config.yaml
n_layer: 11
positions: "rope"
rope_base: 10000.0
init_std_o: 0.0062
init_std_up: 0.0291
optimizer: "adamw"
lr: 0.000651
weight_decay: 0.062
grad_clip: 1.0
warmup_steps: 417
final_lr_fraction: 0.0
seq_len: 512
train_tokens: 900600000
MLP neurons of a small language model. Each row is named by its layer, matrix (down: output weights) and neuron, and shows model dimensions 16-207. Each number is 500 + 25 x the weight over its row's rms, rounded and kept within 0 to 999. Numbers have three digits each. A neuron's up and down rows have the sign that makes its largest values positive.
After each neuron's rows, "fires before" lists the tokens most often just after its 100 highest values on Wikipedia text that the model never trained on.

L7.down18:506473503469524547528501507478457521545478487514505461556486500474513456543526456463529524536472504474532531492493523530489487521463513481488472503491393468479504542490513508482524526521443468510509537487482524525509505506501512521514473494508496460487509475483612503505496502470479521511528511496498488473490480462480510511502516474487514526490479493508509525480543489488494484509502497474520525498467503490521479511521514493493505514479509518510498549494482496524480532525500562499518532491483494477483521512524506512503509494490521516517483531528537488491471502513466485474
fires before: "=", "\n\n", "\n"

L2.down242:512487488462454505513524499506532481527447528479507528433497522464485431527489558497510530512494515513485480480496511541508501497505538498490488473468427457509483531497485494521458515500466510502495500512476517484465518477502489510542504545511489500510537498498564527504549523559471530523471501474499526477535475493487496500531515504516506530508477500479524470499507501516486499519486529473482474504476474525499488484494444510455528509489483508477435518472536486470504485482461509504466502508537532515481515524483575483476555471491502503532459496495485495454499544532474499473
fires before: "|", " +"

L4.down738:515491521486484501542451496516522495484481489540476476472499513463496498507506481525459500520489497504498543497493453486511488493539496536525516459481440514524525545519524473510492521491521500495525488547505475457509501484525529497575492474524510467481491535498533518525513461526482510488498538487517500541518461509474522503469509531499478476486483475462480481568533482512462493455476521518526496518533508474545488502504502538514477522488482498512532545495479483517532496467485509514482526538525542529495519560528512522542484482503442479517532487499515504453497518503526535480
fires before: "|"

L2.down548:480493531529543520468498545499510474489516494493494493506457497481458537480499525519509502511489480474485449522538502483479521485463482451522478519505407490534517516505497474484552500518459470488509522491516483521432469496508519523498531453469538516516552505494468437452490493488490465538496499499510526490497500534540518525471496489510510500493493514518526494485497493504529498473522514512525479485548539491484484466519524496488503490535516483515502516498517513501433468455487478475517474500491530510470506576511521502479455508472452508493509494491502489504497515515495533515
fires before: "=", "\n", "\n\n", " in"

L4.down67:535463515501509518514485511538456490503466466494521527531493488552487529461481503509492517498482497481517522519515494502509486492526517487499515471517523525491501509487525507505439480489498512483474490447552502494506503479473480468497482503487522546501485474488576509528452485509482548520522482559520514451529553537461496504511494483522529536507493453480484493489516472511495486515508484509510529461510474526474472512503513483540517472492496513520503527504506474500497524509519478487484512512518515478483516454529484499530458478534511515527504500497486477454454490480470493531
fires before: "|", "-", "="

L8.down259:530517491514513455513526429540534521490503484491516487492514507470510547512488502484512483496514498530513519507529469519477463521482501475503512506493452517486552520507524477533462503477496537504458520514461475509488472520463518480507542507517541508538446496497561550479465491531488543450516505535531486495486480482443501501487538512527447505473530496483503537475467533510467496482531488506523519490537540461455472505482548529536481478540541484528470461517451477532509494487533536517512449535517493476514539468516490530490500472486461548484457480506475516466527508514486457505
fires before: "d", "ted", "ti", "te", "tor", "ed"

L7.down973:488526485498479522478507514437550505469485506520546486493494478483515471543483512528487528504559519514527538504521512539519510517505482499516493496497518498488482541510464479460461511489519475547522536492451497485489453538556510531499491481504512520464468467471492513475466507508451501477490505451491505483480497502553511481479466562522527499500536501452497517512537464483507481493494476503452467470485488496487502521527454516525481486485505527560497488510558490493496529530535508530482489466497434457515471502507543475473500481517497458485519493510495493471496455561485503536
fires before: "s", "on", "ary"

L2.down719:469536467503478530476490506491516526486483468500487439485484473505498492510487481514481503489557500526435512498510507475485487513528486466499517493507456481516490485487482553522488522449505471482472530488480479504510479500477494471500475451469496522513485482539578539483506494514491522452476531445519516539510550508490458489476507519505498494495504490462485483473475486490481518456481509510451460498464518461524539521515508511501510520490492495497505484486543460503522516506556531498545466514468476502506512484514487459498521498486486553486495518489512522510497494502502497514
fires before: ",", ".", " and", ")", " to"

L8.down911:484498463521496470497530504498505528558513457539491526493495498464508473491493503525512513495526487489540464497436481509506525463490505509484547508446434487502495494553492494509505533531520490528535487540530509527491503472491505462501471528514455487497523514537523492488499495524518495503505462531527529517529492523499507431505498498448499503475482519498504517482531529535495516499496475496429528440489474484504497487516509490482545497511456473494502493482509511532521490547485488491515474505532514482451474472487559489551500556519456512573481506508532482507530522473495519524
fires before: "'", "-", "\n", "im"

L2.down80:515531481525578536513531487488518466476483525557527502498530464471478498535515536491483523556516486457530529516499479478506457499509491451534507503485471463471536477512513471508509528495500482490523528527494480518496490428494519536477500502504488502485487548511415501508536526455489489467521515546453502513499490453498485517507468472493512492521467489550492503482510500492508480492476485498514477495470526475499497523501421498513513490495502488528515540532485531473488510483501481501490530483493500513515513525537503496516449501493460503524510518486467473473497487530486527470
fires before: "=", "\n\n", "\n", "\""

L7.down652:478502462527489500512528491502520538544533484535535462508505492492519513476525510514472520484481522461491558470506506490463497516503524519494462460460486480480548464485536510505498504504477523519507459501487450458509507494482519490498459512476499475489494481489575506524473541472509500521503520496498455493465477495504484523478511531486452502461528475476502484484483484456505462472493453480492474524530464509497499520490453477521481504499547525530504478497513450468497483498537496556523487528525512496494509473534503514490495465531536515503499544508504501475537492489490491426
fires before: "=", ",", "."

L8.down671:517525463522459518494463537490474484480468546469530507486538514512510513473511486476497496531510483513529476501555512495454509484516506509533537549484573543522545485525518512506502554472520520499475492532489506497494514513515527479539497490500492531510481544527477493511549511482523471508511472485523467556531530484493467487472492486508519485478481487509507474528488484509474548483506502500475437538499522507475521483526493480511500485473488522478509530498489530494509497527486471509495479499468515532478513457541456448496522499502483500546525494525506487490488541532503537509
fires before: ",", " the", " that"

L8.down931:516544519477461478498490509462512454483493506466480484473508463520525527456555509504493461494484477536498516491465484528468506480509477484451497509511557520491451516543482479532445494484515522494489476527505518503515476502441520525524506493504536515482484542499430488505523457499513495504469485488515491513516493477472528496555536472488495542523506473524469505435470485493444520495489510469515484517459474513507539490469491512488487494531482491514490500508524524493489505536510489495479519470500495509505476496471523474515500499477470508518536450496508504478504494510499503500
fires before: ",", " |", " May"

L4.down929:547495485519530535525518507469507471475555534506504504478474495549481516491506499498482500491499517510474477496468529528504495487495509515509523501488494481497524489505520535470479498462524489469488553462463517481495485555472524519524462481464508499483472546542547498492541496502498499500469477481483511506511510486455497469428492539464526471501471492562485501541523482516530495475543518511518536483484476491497456506496492512533515476452506478531466487505503459501481516520521461495467515505520517488507501441455489473459510500459493495484490498496509486538516495519487523485
fires before: "="

L4.down549:466518489515505538547530471476446492541480487537524519503486523530506495516499517531515487506502473506526512491519469517521513521504488487513507447469390495529502503502511495527510445481491501465517497528490520499497505476495485476535474504465504505490508492491528541516505467493512502499545513555460498505506452470497493499480526512508488504510494470525487490494517542533519501513503447496483498523493502507501480510504484489531528515529525490502500480478493491506517495507505478476510499489565507469503526497498504495528458444496506500500444509464489515509521478513436495500
fires before: "\n", "\n\n", "="

L8.down452:519496503510508497495485509476528489489440512502511432487460510518487507491483543482503467503518494537458518524515482488484522503511520475484518509513540552480526489478478530510529463514529521444474483477472471502451508531491526468487460507511529519500492500495508479504487523500473492509492489537466491492463502544498515477476529471520507501547494463497462517534512502512478476534435525502461495514488577508486518493510466485535463486490536488466496507534481503496517487487492514516546505439487534463510439491489459530494503461507522483572509520541499484493507500474520492535
fires before: ".", ",", " of"

L2.down369:507496533487511543495541483500483516520485468509535535471475486493486506491492505485489488483515522493541535511479503492499458504506520490497504476493492505507469520518465487504478514529489514497500501507535503497461494468499529533505528481496500532485492478505469524497537508463467493514533509550486446499480504483533499538512478487471525515490450502489485476496479530487518518531505533503573494517500555503492476521467473491520486521539485531508469517507466563478454491428527492527478460527494544512509503558512513503559452478455497469505455525506497557481515511504479494497
fires before: "=", "\n", "\n\n"

L8.down659:527497458485471476482478473499490511494471491527518539487470534523497497491560467460509454530470488495504505496533502528509530547531500494473496517477505497541525480503500485520490534469486499504496500496545422518512499507471509489481532501474490461505477519467482517479482491445479482472503495510486489451529530535498488535534480521512516451495475484495488486458480503469539514529488513491468568508498527515487518558522490529501475535553466523536482552483505482470478501477481498481446451479525507484489473500489474497485504495544494451508545543516504496481464515454522495504
fires before: " |", "i", " ;", ";"

L4.down854:452510484492518515530492462464489490493529501550511539496489511476508527492520539478434472498513524466478529536532486514487500529507504469507486476489464515497510520478520522516504457524520479526442454524509493480491484474460520528465515501516520488530489485502541512503518558486473477513512492543494513520489476500493491508526518524524476506495497559547522498466488494413479484512500453513509513519535492483505464482468485496464508487500451539504508538495493552486521523520512523538484492461509505493477506509507503486481502513431531476478470474509506513490483504505507512492
fires before: " |", "\n", ":", ")", " and"

L8.down527:472525451543542495498496504507523487502530547512512496501494544496508517502491487566538520493505457510496510498526537497488507522515565475496486483504497535494509477518506472517453487463466515521532515526502478467529466501533517475441486517496480470509517449499532514508491498507507497503489505514493533467517497488515507518485511473496488524515497429513520521503490506471489512488497500536509483515540531508510503558521537481419524505501525535537491474452512492469465533481560548470510496524476501440513493473473524497499486494529482447473484523474526526515504487496511516481
fires before: " |", ")", ",", "4", "3"

L8.down924:538496500501465464490521478533487482520502481493510469491516464525488502457499518552478528526506494521551490518466445511507524524515469494478516522492429502502488481509496533501500551533485511497444544489509563465503490539512511512509489491486517495502505484486437523488488527537494517528475458495513516507510513497492491520504508487439519509454493538480524515482492501455509534496496487466493521522548486535503530499527518482506534475512492510479483475523492557514505478507511492480507549494517512503483512487518495484530531513579504504504501486486528521532484534522522492514
fires before: "-", "\n\n", "'"

L8.down645:497488499515474486490503521503486533515489492560509510478501541523522504560433502496503465498482452494496449521506489475532550528478496497503513452533529512515543485535481532470479546472502545473481475482535485481526507505468509493504537540502471500485494503505563509513490531499480499480540514495482507504455506525478492483525503475477546523502471520501446492511497456506551510520489491488497557487508495513518518496527519501520506536500517500506518535505521479505528502532505489491541490506494510489508510529522518453509532500498456495448506486468520498514456469506505507496
fires before: "%", ")", " males", " |"

L2.down836:528473459483475531468476496500502499543509496503488481558510480505486472475506549478459534467458513519500504475471495535485488525501478445495537495471523465498518461501518524522489487520461512492525509475480507476478474506449501484519544496521468516469521519546482493536470506554499520516474457477447477514474507465482515485503475471483488468485523512517512486473504513505502476508498526500479487472475492531515503487508480484512522460499506507475491507427477444478494493528450509495445508522587536520502523481503504551443487529470466524476534516471500500516505507502493515495
fires before: ",", "\n", "\n ", " +", " 3"

L8.down403:526504491486486475495542504524500443508472500494509503556474497497504511457521525473515466493516462530518478486499467517475535467473485495483486511514393519463460508540491499502541477504501532508460502500484484511496485464508481489506514494531475513532464500495563512479539498500522506517517461487491495498512526507511455517528472523502548477505513515482508544477494509490519524482509485490529496503495533517472456453498490498486513494504488505496479456455466516504491511535465493496478506481524512495513459507550482456516475503470487506539474494527506507516454526502464491483
fires before: ",", " he", " of", " the", " to"

L2.down911:513476522482477512494534450502486519490526508482492515510515474494520564472503494473506523518477518507468502489502550501530527512511496497519491515469474485528526484461489531465506502527490522464496462502508483488511482522529458505543528509492461492542491490512457509495499527513511477528521487513512472527476473471458529482496469490477498542498492486486512495527526492511543477483571497462485497500493522524489493547487466545478495508495532487468562499506503507467482518490530453515507492495537498489501476506485573498490529467525468518505527521476501479485509512486524521498
fires before: ",", ".", " of", " in", " and"

L8.down612:543498495483511486491493552531511494486515473523500522513458516512470468525506492503531506478581467448495489475503495489530450516475487528493499477528538498473523527522495539518471523481497489478538470486471500510491481527534505458507500492531524530467491498490435552525484514473483501513544482508558490466476509488547523492528507510508504487541496499497487502529492506515489511488514499492539504559496475456478488511498527498507517493501504503485486531476489533493535486554501470513487455476473483522483509478490520490491520495466496511507529506476490488514446446497514556524
fires before: " |", " =", "\n ", ")", "=", " is"

L8.down702:501520538472487524497493546499489476489505529490484495506469490522493479502518506540492511497478505474484456545477543492480464485524481479513528515491472504512479512506550546490488502519473545561499526502496457510486502474527467502463516485533474484498522518514524521513485516510549479518527500483499482508502488480439548543506515508477487516484510480552479498483483506520491504479452504498489446518500541485543465512478462493483480517491472527536473480447509501481512511558446509495489509516507494518413492502488467486497455454521501499508462543502467519496493503519528491479
fires before: " to", " |", " and", ",", "–", "C"

L2.down22:502545487464498517496499480513492483513516462490507549514510522533497488491458515532498493501466503494480524528477521494520473478523511458538529498479570508449507507490512580526530504527536552532491521505467515435494511479508496497515478550523474493547520511573398502520501514531470478512480489499494470528474483472454493483462457477487505519496463524468522518513499487473458509511507509523508537496495453509512483529492468494501533504484508504516517529475500513463487484499517523486533516541482491485500511502523458501470482457460555526504472510522477488537529480485494514473
fires before: " 0", "\n", " 1", " 3", " 2"

L7.down311:512508509474510521497521539495513491514519516531495471487516519479489512495441468506517485434502512498510497542521500523515452530505464506489522526531475502501493484514500471521493507527489475487520520498504487555544501517474499481475452495520524473494508522480545500542524513481517452520517511506477503497517514489498472446476508524501510429509493479501512507493488534478524524475489459452516487518471475486480556475513492444497509503492479445494529486497542502503522494475531528503514540545435521524465465501516500493488526505487531531468530535486495479525482502429501535528
fires before: "|", " |", "on", ","

L8.down762:405499492515489503512494509549520478511470435503486444479467545471492543467497513493480529473539461470456508476516504502487516488527496487519446489512516493519515492465477509527478494521510522460517510437503525497490502550531538557513506507478514530519502516465459518466462512480488493528500481505501499514525469504508468488508531556519509487482488459509526532509509523558515485492485515517505487518520477492452479512515501459512481504518507525471495511537527524492489515528502480496486531520424506490499525486482522458496517477515505539506534510514536494495572502492524526448
fires before: ":", " in", " (", " on", " the"

L8.down609:468478535514508525537522506513464507527492487525501486511490518485464494475468477532521500487509467524481503520520498489508553503528519500531561510477534496499538502547514459506511438485534463461500531488491535482486508474484516456487499524525506483483558517501457457503519502495489490506481475525486514507541517518511509496500499555482548503469520454453509498519467524532477506528526470512459485467550469500502491501533445518495501494464486496526499458484496509563494502508494455499500520533495470497490446515549540503503494495536473472532498555476541501526463557493464509486
fires before: "s", ")"

L8.down132:534493475481520514539526514513468477528496517511496515556506506515479491524493530478449490472488509537496467470451505558506503479479525489495503487465454485512490502494467505544549508488526462497431492479566519454507454550505517460490512492503486499491516499495492468465493501532519467503503493506517493512508469510502469484479480515495481521551505522514496531516541503512528467502493486496541508521481476456485454469484491472463503483515480547439536494479490486484524461546487493430538506508518464483502485460497516474450478536543505519511454440500538485505479486535500487504
fires before: ",", " he"

L4.down515:509493517507487499448525483494472524504504486516509537530537525498427466471470521516532518449472454524565495528520415471510479513487509475485511471497514472464500468524475493493469471459512479493499479534528504529501475495498495486482502527471492487503512503489461497502531480504525548521548516548468484522534506494508496530546498544513484481488475466471512494483522503470573512500507521459464511529510495463464503503523533504508496479490510506502468490491482481509512495475547519519488550504422488468465542504530495493484473516508518555468529496507501473471515504521538503515
fires before: " |", "-", "="

L2.down144:492496530496496523466543527512521498508477512526505530470489538462486467523470496496500548499493456487573490542462483498470488522493517539488526507543512455535512510532456485533475519493507512527481477490513503499521519455541488489491440483535509521529528485467564484459506515502531516552496487540512493499517480463524520516497480512496515513503497464495498494485512524446519458531495501510510493542481548499490462482486494475500516482491516450502550481546490494477495522458501490522505488502495513460432535515449522512489506458500493485490435521504497482471496473478510386475
fires before: " |", " \"", "C", " E"

L8.down594:507489540521505469537529507461499477505511454479499518511511544533538524508531465493500502511460532542497517534516525494515502516461496500468511514540502510473522472469501519461476511529531517522482501501464544495482442494524482520482497479481501496543440476468486506486524511517501505495479501504512540477480496499510504489503443537471547477530458475510503454511491528517487481485485503488524550462494525504486533466481512501474505482539488456560545507530478507483512499489475523493487495529528435519487485556499473553522498486520525508525463497499499533466493457514513443511
fires before: "ed", "d", "ing"

L4.down553:536461451515538509459458503541529474494526506539528490454475483509467503525537511506496507521521527502478480496494547500512487474521501464492536489523487528485484473496503504510497486495486527520477518503479510504559456474486484490503516480544460499485510523487476485503525503490508481512470449540474481519492489491517527502498494528453495510476496504490483544518537481450474491515508497504463490579501501456590484502528466497504523451475427530495523531535530497505539526526425480510498501460452515530485477517527533483535540469461515467540544457492473505493492505487508453450
fires before: "\n\n", "\n", ".", " The"

L8.down268:520503517467541530511512494522487513502527509522522509496465478509509499516513481504521482514480504500495525494540496504492478517504515489493500513471453511457498510485495485515476482511491536518518521507511529531512465495545504478480461484543523497466486482481493469534477516495507542492476503476504503502512487487551546498499508511493554552511457469515496491517491486512455525485520504480478472479480515464470475469493491482488497511556468489519554500479474459468490529490484519518526470493486521456461505486481480541472518494524519475464473521517497530519497553525527510445
fires before: ".", ",", "s", " century", " and"

L2.down523:519463515468513489548474506533500491499491518529503512471482461537483499510509512543541464527492502523478479481512473520514499498500495471560507462462438524479464521495508481500441492472512509521488520489497466492515483458489494521524531481549493498470484457500525498547475474477456518484509482525503482508497509506475531515504485513480546541530456492488479519511467517540562541446486499482492490467501509503542493495545534495507486478505476521484510526481510500456498505549483487490487501485534525530492462504543480474518528493517490454491524508490497509501507482537516494551
fires before: " 0", "\n", "–", "ra"

L8.down557:481507502523497469467554517492538486500518517499495534489532495461500523463491511481543485524518478503467487500493472443494517529532512480521444494480613515503520462458500481486464485483495509497520445507430498502463498474513468513520487532467479533482520514516447492485467486483488505523522537513465505495482493466499491506490514526512514506509491466495498493514531514497507483490531512511520497476510493498506509465488512509526506525461532471520510468512546487484485480454508476490518501510469447485496519496534502495429469492503539521467554506495483515488491510459514495546
fires before: ".", ",", " and", " in", " ("

L4.down457:503475465458506473511555494493533517495496509509480521467498490501510495459471521496470520506497502465480485500500466493518480511490525541502500476496467511485526465475548507449519488510507491483470529539514503515521529510505502518500542502496538505470510480492480490522522457511484480498515468496530428510476493499513481533517491525521505527496531551468478470531508475529495497471468490489543503523483503476492522522461479499520489449501489506494517451511557545544553506548465472455453525482540510470506490496483491488545515487482482495492546507478554477501482459519508498457
fires before: "=", "-", "'", "Men", " ("

L8.down211:479462502507505562490522472500534552502470490537503501461492534511480510500540450514493477506529520525509510481530502465519484486541491453493504510532515486468501474479536500500494520538490527486480507456518469517504488513508503478470498492488534550471478457493441479504509554471516562511466486511486522523487501495492494458487493443510536522479491537485470487502529467517481467498495491508505536503468496479489542539486485458427457520495492499513504506534481487511536485479512491554543502494524485487490506523512526529523486534505511520512498491489482532463553495508513508494
fires before: "s", "on", "ons", "ry", "ve"

L2.down530:469488523495528500473525486519520455482494494507500512553450515501505482507563545471446507517504489504503464518457490479487458514520495515527543529524468480501527516555483537486465457485491501490499518492486494518521528461470491485498476499486475494502483538511555464508518488524516503546473467454491548510518526493499491503511480471518511492462489515523522514490509581527473488475461490479535504514452527499501480542501502521533490487509511493500499450496527517499522492492489484520498528494502520485490543506484500519537510445491493486506503511475534492514512533526477493447
fires before: " |", "\n", "\n\n", "|", " 2"

L8.down455:499529492488531489463532437486507490488464479494519531496523468451493497506537503561505496472542532468477534475515479489490512444484516466497530480499495511516475483512486505487501477535483552491499536521522475490515486521527505507514488482484501475498482485502515514513530493469531481472468467557500482467507523477499504552505516531504461472491474486511523541518513540484564508429474533474504511532490525537488486551522481548491523501512466522519471505494508535458524443453514478511486532500499501493503498496511458486513505473490503471476508476510463513519530483497507536485
fires before: "\n", "=", "\n\n", ":"

L2.down173:490496466481489444503449528521518484509465472517493467501497515451514527467503517517545490513511506509467529483526488516519533502479496449483458477501559485487546497504525507479489494513493509514480479492492482491530484519479521520510547492517521484470467515510478509501476493499528510503500481497517494474480502526507477444488530488501445531508471504495521498497487476533496495472497505480439484505477507485496532470483501492467485511500487467507468534508527527487474469506495464468508487483507488469514450474464485496517562488548469519493492461527499540465502522505520492527
fires before: " 0", " |", "\n", "  ", " 1"

L8.down207:471468495504497498491469554504479488481506482489516524480490559508519468492462471548499513496511546518515471478475519476483488493519464493473487547467517494518516514516549511530508521513513505510471497525518535504504473508507492493514480489517511494475435493529549513480483492456483463519502482524478505516498521529521503524492521546540496475503521471472489480481490486499481526480515535548515451483534518514519527466495518481515532511506472492535463475506439467490512477499487495492511452533461519488526486468479475505469534520470473525487518454482494504449513503496482457522
fires before: ")", " of", ".", ",", "ern"

L4.down21:494549534525513499520507523501502497467515554496447500507499530449474518486468529567475548489523500477473529524473492530477523503494501504509474553515483468487507549498515514532499556480521526543492508542463492514468507472524505497524504511531500478504489482507549467504491481476505484507511535505527529519507533496532518459469523542451511477542510505557482472499469534506504500517500512511472486456470505479495490500507510493514513460463512454508517524536446499489524524485522460504470513535508483510498516489497534503468516511450491493484483464512488494486508510469516512450
fires before: "="

L7.down879:497500506488520526480505514494517519530512484485483493517498485530491485488504514539519506501492498493514532501475483498504496503483525492519494485495377494534502499502500510492522526513507532511498487502509518483509475472523507463482489483496488514511490510471666504505503508494507514487497489523500484497525500502489528473508462494502472537499490493504488480510511512492532497520493495494481505506498501501548509526485500503503504490506514508487521495491483508522546478498477489495487483502504510500521495475525489503513518478504488468502508496498491497498503498504484498491
fires before: "="

L7.down716:498482505501530457524464510427502520525459479467528478462541447497548477452523477501559494509542483509514515520524515493507532476465494495506522438482489528539476526495514444542532507494508480505471474527487519491499478528517492534563510515521469506515513511545568484514480494462491500466520493473462458485509498501475512539495541512480581487496480510487488509469476459493464486487548515494485513461486491490538487548541487466503469535517493507494488486511495506515481512465455494496520479453497553477516451525555463493549493476479520473520510489482462468493469470443496479513
fires before: " |", "|", "–", "1"

L4.down951:465519559536519507514483472529500502505520518485471497485525494504527501457505447489438478501488489498495520488488479459502509451524495481481525493490535525500508500581438507544468559455497505533493494533490533522502463542495512456477463491470493556482497495513518494464486450493512496536554494510507514533515471499530494478503514479514499474481493485495463466484500487493464531470530460521482535477504493486532481533467498519513468482478495538509503496485490465555513511462537525539526556534502525519484490499555539448501486533483491523514472514511498528477490501470506510507
fires before: "=", "|", " in", " to"

L7.down953:448554541440490454515464516503488500507537525500552477493486525481448479497514487488498477518462514459543563537509498483542520506436523493506450499483437500481501469503497459518497478445503514514498496509475458497490485509526518512534544524499472506496508504523506492543528500483525462507517495528462513518504490496459488488507523498468525500512468501530525490475519465523485465513478515480526542543491493495489512519484543453508459493564473537524477511520510501511478516521499472484523522506489507496496487460467440492511523472473509470511463502511500546524448488494460469514
fires before: " |", ";"

L8.down514:493502493493516489521472487477521498524541508487469520463503514456502485488500506497513504478505522505476495511537472515511463549510507469491543546458483512515531480491525488502506477488531507518499473488510560496523521500527495523516538487527530496483480547514531488487483480511519487488506527482539467493501460512485544470547448532459513520474501501539496467556457475497505471500517537537497531531525507486493497500496449499491500464543494505501486453528516490476469429447462535535509523511534516480510419536480507507482478500471511504505467514468455531467503497481501511485
fires before: "ing", " by", " in", " on", " to"

L2.down365:484491504486489486518537475483510481513540492535505511504501481494526481519538537511486525503528471558490547528524463472478470526493524492504483544508420505502522488433510482453514518479483521481525514513480496522470478522493470497553495517521499515515468507537548511485528485479511481503494480521497457505503529471515505486471510504474517517525490501503498515537495488520487498460517514489473493522473480492494475504501477520534465526497514545466478457513519488524520489498504542491491495517504496470560461464508509524538529483497498483528492539489520473524481513516479462491
fires before: "\n", "\n\n", "="

L7.down817:489536488490526526483524489528521486491482482523505524493519489512521481553439477496478555510503519509496499475500527505469522535528468463485458435493513526517532498483536456537443473522545504474523493492433492482499429496539522520500533495486537519526476478529486499498539454502488505487492485486522521487497468546521512500514530516481517500494520498504485512547497486576533534510474559452519511462447475465533550548507521490498461504475468517469518503439488493489546491525514453529511484501425488453517486468477496470464493465494474526508522528515460542496552497522511469459
fires before: "s", " in"

L7.down210:522503512507558486485535461509542514485474476535464481525502500500509525462534473510501510511456471491437532444536471525538481503496525493509464492513533525511504501473479474488525485527501505515503511492486482505556481463503440535516516509525495500487449546535483505513543503484507470485494498542498541508440526522470506542501482513470527474518452523500519504534478524495498541521492516451503454520471452463491494512462506491543514505469556474482500512526475505510492460519499480506499496510496477499514490530488490536521490492491536457533474514533473501561516474536502507480
fires before: "\n\n", "=", "-", "aged"

L8.down986:498484550491490517501499533492491540520533471488505495473478498508500467495483571462482472523499486479486510519517503460511518466509487587476488478501518470492473559500463555507509470491506498529505479504505510539512543508531523499534468527523497491523465496498529496485473497496483540559511519496502531511499483484471569482509511489545496531484516511499465471473531496473525534498493471517465477470483527470501505501496495540520510497494497485488505479500456465491475495496481457474482510514534452491502487460508520488487488502479464483516480484484490512482492515480473497516
fires before: ":", "s"

L7.down303:484541465490528472455473534516534457521520472511506515507478499527501498515521466497538501501486451519515492461519502496477538512492474499506518522507490492511484492502504524470519453527493529469468511479492494499522502496539483491518496519509549516516503538496523490481536475477542511489486504502521503544466478450492487494486523537479512527496520473488510523529465512451435545509489484515481529476476489454480471538495447529505480444492480488532555485453478480506454468545502539512503438487511474477521531495541504520438504458470504496505514541498495489507550491501508497493
fires before: "s", " were"

L4.down430:537492461467498421480514527508504499494509480480515505487508520529487538481527475537522511479505520485487469488488503514518506523439540463465485557540508491487450511467504475521443526496490457535529517461515555511519536496525518485495489488480549515493470483485481464488505469538454512501508486497488518458459453510553504450542507509495482495518505510519478476537491491500509525505513499517477530550506484509498508517505529505495478487472492514504515504508506484477516495531481465514489498466453501538487488510548526487475501476557497524515583531506511483514504459514527512524
fires before: "\n", "  ", " 0", " 3", "|", " 1"

L8.down146:499519507548482482536486517486503519525527507503489501489469470485507528463518485491532509508518497542508457552495513495520504508518486501479518516494669501510508491520527517502518501533504507514522519508506516493517500529524547500487509513514558494439517516532530528499484517519501495481557524481501557490512511511487515454498487542518464520505513511462509457523523488462507533478491459511482528482498481485468498492530511538498504498457519507499478439501504496541467508451518465508491487539520456478498507501503529510458506481501491494479506491503484505462494497503474491501
fires before: "s", "es", "ments"

L8.down241:473479496497475521496505528509467500483502513542531509530545484475519487486520517509483473546494509510561523498491508491474531491525485509520500532517424532498517511527519517482531528553516502527527452509499536505516520484481537491501506541501504528518493461505587507507509512507477474528548484521491500510499541476527481486557529519484487508492475488505546516449539554518544551486503468505460473536514508501514482469519521498467510514503519512505479544487485490489514520515553554472495489514518500526522558501499515500525503557440503533495495479527517517514492504502490518497
fires before: "\n\n", " It", " The", " the", "\n"